Weights of a small transformer language model: 14 layers, 22.6M parameters.
MLP neurons of a small language model. Each row is named by its layer, matrix (up: input weights) and neuron, and shows model dimensions 16-143. Each number is 128 + 24 x the weight over its row's rms, rounded and kept within 0 to 255.
After each neuron's rows, "fires after" lists the tokens most often just before its 100 highest values on Wikipedia text that the model never trained on. A number after a token or word is its count.

L4.up325 [ 73  96 177  99 126 155 115  82 132 141 137 176 156 124 121 147  80 123 145 126 147 113 142 138 159 108 133  66 114 131 119 147 157 126 119 119 103  63 146 154 149 189 128 140 133 109 134 165 137 150 130 107 148  89 115 170 100  91 155 122 118 108 100 158 148 120 134 112 103 147 129 178 135 108 158 159  76 134 135 132 141 112 113  86 105 129 150 130 123 147 122 138 100 138 137 133 102 113  97 146 145 156 130 117 131 137 157 128 142 154 149 154 110 138 129 120 152 110 134 136 125 133 140 114 122 187 110 110]
fires after: "|" 44, "–" 11, "3" 4, "2" 4

L4.up70 [133 135 114 115 139  99 138 140 117 152 151 101 127  90 126 106  96 122 116 152 113 133  80  75 176 125 128 140  88 113 115 100 103 151 160 138 143 133 130 121 145 127 130 132 130 140 122 129 162 115 120  77 141 131 132 148 141 149 145 124 114 101 128 144 127 131 144 150 146 177 103 114 160 145 170 121  60 161 141 111 130 104  94 140 118 136 129  93 134 149 146 154  87 139  97 109  93 122 103 124 122  84 124 130 144 167 120 139 139 115 155 120 131 123 172 151 132 136  95 133 138 147 123  77 102 136 149 142]
fires after: "." 33, "==" 16, "\n\n" 12

L4.up932 [130 155 147 122 156  85 166 168  95 110 132 107  98 131  80  86  76 128 141 158 140 165 107 137 128 127 103 140 139  99 105 154 114 153 119 132 162 109 132 139 133 150 112  77 122 117 113 136 154 130 121  90 122  95 110 129 116 148 145 149  74 147 117 112 130 109 113 131 161  85 119 150  97 142 142  75 126 153  89 157 143 106 173 127 127 127 164 141 169 187  98 123  93 159 189 141 136 122  97 136 145 134 132 110 135 122  82  93  97 168 140 103 148 145 130 118 163 155 129 143  90 149 123 121 115 142 112  89]
fires after: "his " 19, "the " 16, "her " 11, "s " 10, "their " 5, "- " 5

L11.up1113 [115 134 120 139 148  90  99 109 117 128 184 145 177 161 129 111 164 136 123 137 101 133 165  97 137  85  90  93 116 104 144 121 108 140 116 123 136 107  83 149 133 185  95 177 102 121 135 119 135 129 148 150 130 131 154 129 159 138 143 155 107 180 113 122  83 144 144 150 139 145 172 156 149 118 102  90  91 147 127 115 141  96 114 135 184 123  99 130 158 137 183 131 145 131 108 156 148 125 118 160 100 108  76 133 123 126 105 108 160 119 141 110 110 131 108 146  99 131  88 147 149 106 111 117 140 119 176  99]
fires after: "in " 14, "," 12, "; " 10, ": " 9, "–" 5

L5.up188 [132 124 166 124 134 130 153 146 117 153 151 111  86  88  93 129 155 138 146 114 131 141 137  77 128  95 116 136 158 106 100 150 176 127 154 118 123 140  87 129  84 118 125  91 185 115 129 150  85 144 120 110 143 102 121 116 131 133 147 106 124 145 108 146 121 154 102 179 143 117 140 138  80 145 102 123 115 124 130 147 121 149 125 171 109 135 125 155 157 107 130 114 106 146 139 147 128 155 142 148  82 130 100 127 143 111 173 138 153  95 139 136  93 144 113 117 185 121 120 155 166 143 170  76  94 124 121 135]
fires after: " " 28, "\n\n" 13, ". " 10, "'" 9, ":" 6

L4.up300 [120 150 120 123 150 113 148 108 183 124  92 121 132 103 140 126 131 124 133 146 168 153 115 132  97 114 134 135 121 118 154 119 118 149 115  81 136 148 151 106 141 149 127 150 145 103 127 157 156 116 144 131 144 191 139 154 136 172 135  97 129 174 140 179  86 125 166 170 137 103  99 142  97 122 141 136 109 124 165 133 133 123  58  98 102 107 141 129 148 153 110 145 100 110 151 132  89 126 108 155 131 139 141 120 150 128 127 131 108 105 150 119 126 144 109  94 157 162 121  88 124 129  67 140 154 118 159 113]
fires after: "\n\n" 25, "\n" 19, "==" 13, "to " 6

L4.up394 [ 96 160 215 112 118 107 137 120 163 131 161 172 166 142 128 108 133 135 120 138 109 102 140 118 110 168 138  79 117 124 145 165  97 102 163 158 150 114 140 147 146  88 122 110 155 111 147 138 140 136 114 148 136 181 120 149 145 111 165 138 115 142 148 144 136 104 158 131 136 133 113 134 156  64  87 137 128 106  93 124 111  92 106 146 154 132 129 135 150  75 160  97  92 159 116 146 124  98 107 111 141 117 170 100  95 138 142 121 160 128 139 150 117 153 136  59 120  92 138  85 127  83 107 132 128 144 144 148]
fires after: "| " 59, "2 " 7, "; " 5, "0 " 5, "3 " 4

L9.up289 [123 152 169  91 130 112 113 129 156 123 139 163 114 138 145  82 175 131 175 117 148 120 132  89 183 117 124  94 138 142 134 125 117 151 156 150 133 118  92 175 135 136 102 152  89 110 134 115 171 126 155 106 153 125 149 126 148 129 116 151 129 145 105 156 122 125 120 146 123 132  90 134 122  91 109 135 117  94  85 127 130 118 143  97 113 106 102 111 107 103 191 161 118 153 123 143  96 152 150 169 105  95 124 127 101 131 140 120 152 125  96 144  93 139 102 123 105 107 115 123 138 145 114 154 127 108 118 104]
fires after: "," 38, "; " 13, "(" 6, "in " 4, "| " 4

L4.up210 [ 96 111 143  99 142 130  93  63 106 162 120 141 145 119 120 176 148 129 117 132 140 103 152  88 146 129 114 122 201 118 152 161 159 100 147 179  94 150 130 158 171 138 121  83 125 121  82 151 104 114 135 109 103  89 159 139 126 151 167 145  74 126  88 131 153 130 150 111 108 119 131 134 152  95 131 103 166 119 175 154 119 121 151 142 126 123 170 116 114 148  96 151 143  89 117 150 146 137 106  96  96 131 122 141 126  87  95 172 146 115  89 141 105 145 123 131 111 145 126 142 101 148 123 135 123 108 131 119]
fires after: "| " 30, "1" 20, "2" 11, "0" 9, "7" 8, "–" 5

L10.up1169 [128 155 148 116 125 148  94 100 116  86 106 154 142 137 127 102 117 106 149  95 101 124 124 130 147 147 125 115 153 140  92 175 132 139 177 145 107 111  81 193 126 102 144 140  97  56 120 115 148 154 131 130 150 119 145 126 148 140 170 166 117 119 143 169 140 136 122 115 113 130 120 128  90  96  94  86 104 181 126 126 132 123 141 114 144  96  82 146 126 164  95 152 113 124  93 151 140 121 143 135 115 125  86 108  92 116 127  97 131 125  59 152 105 131 129 178 114 152 104 108 135 150 101 135 110 119  85 101]
fires after: "," 32, "| " 13, "in " 12, "(" 8, "born " 6, ": " 5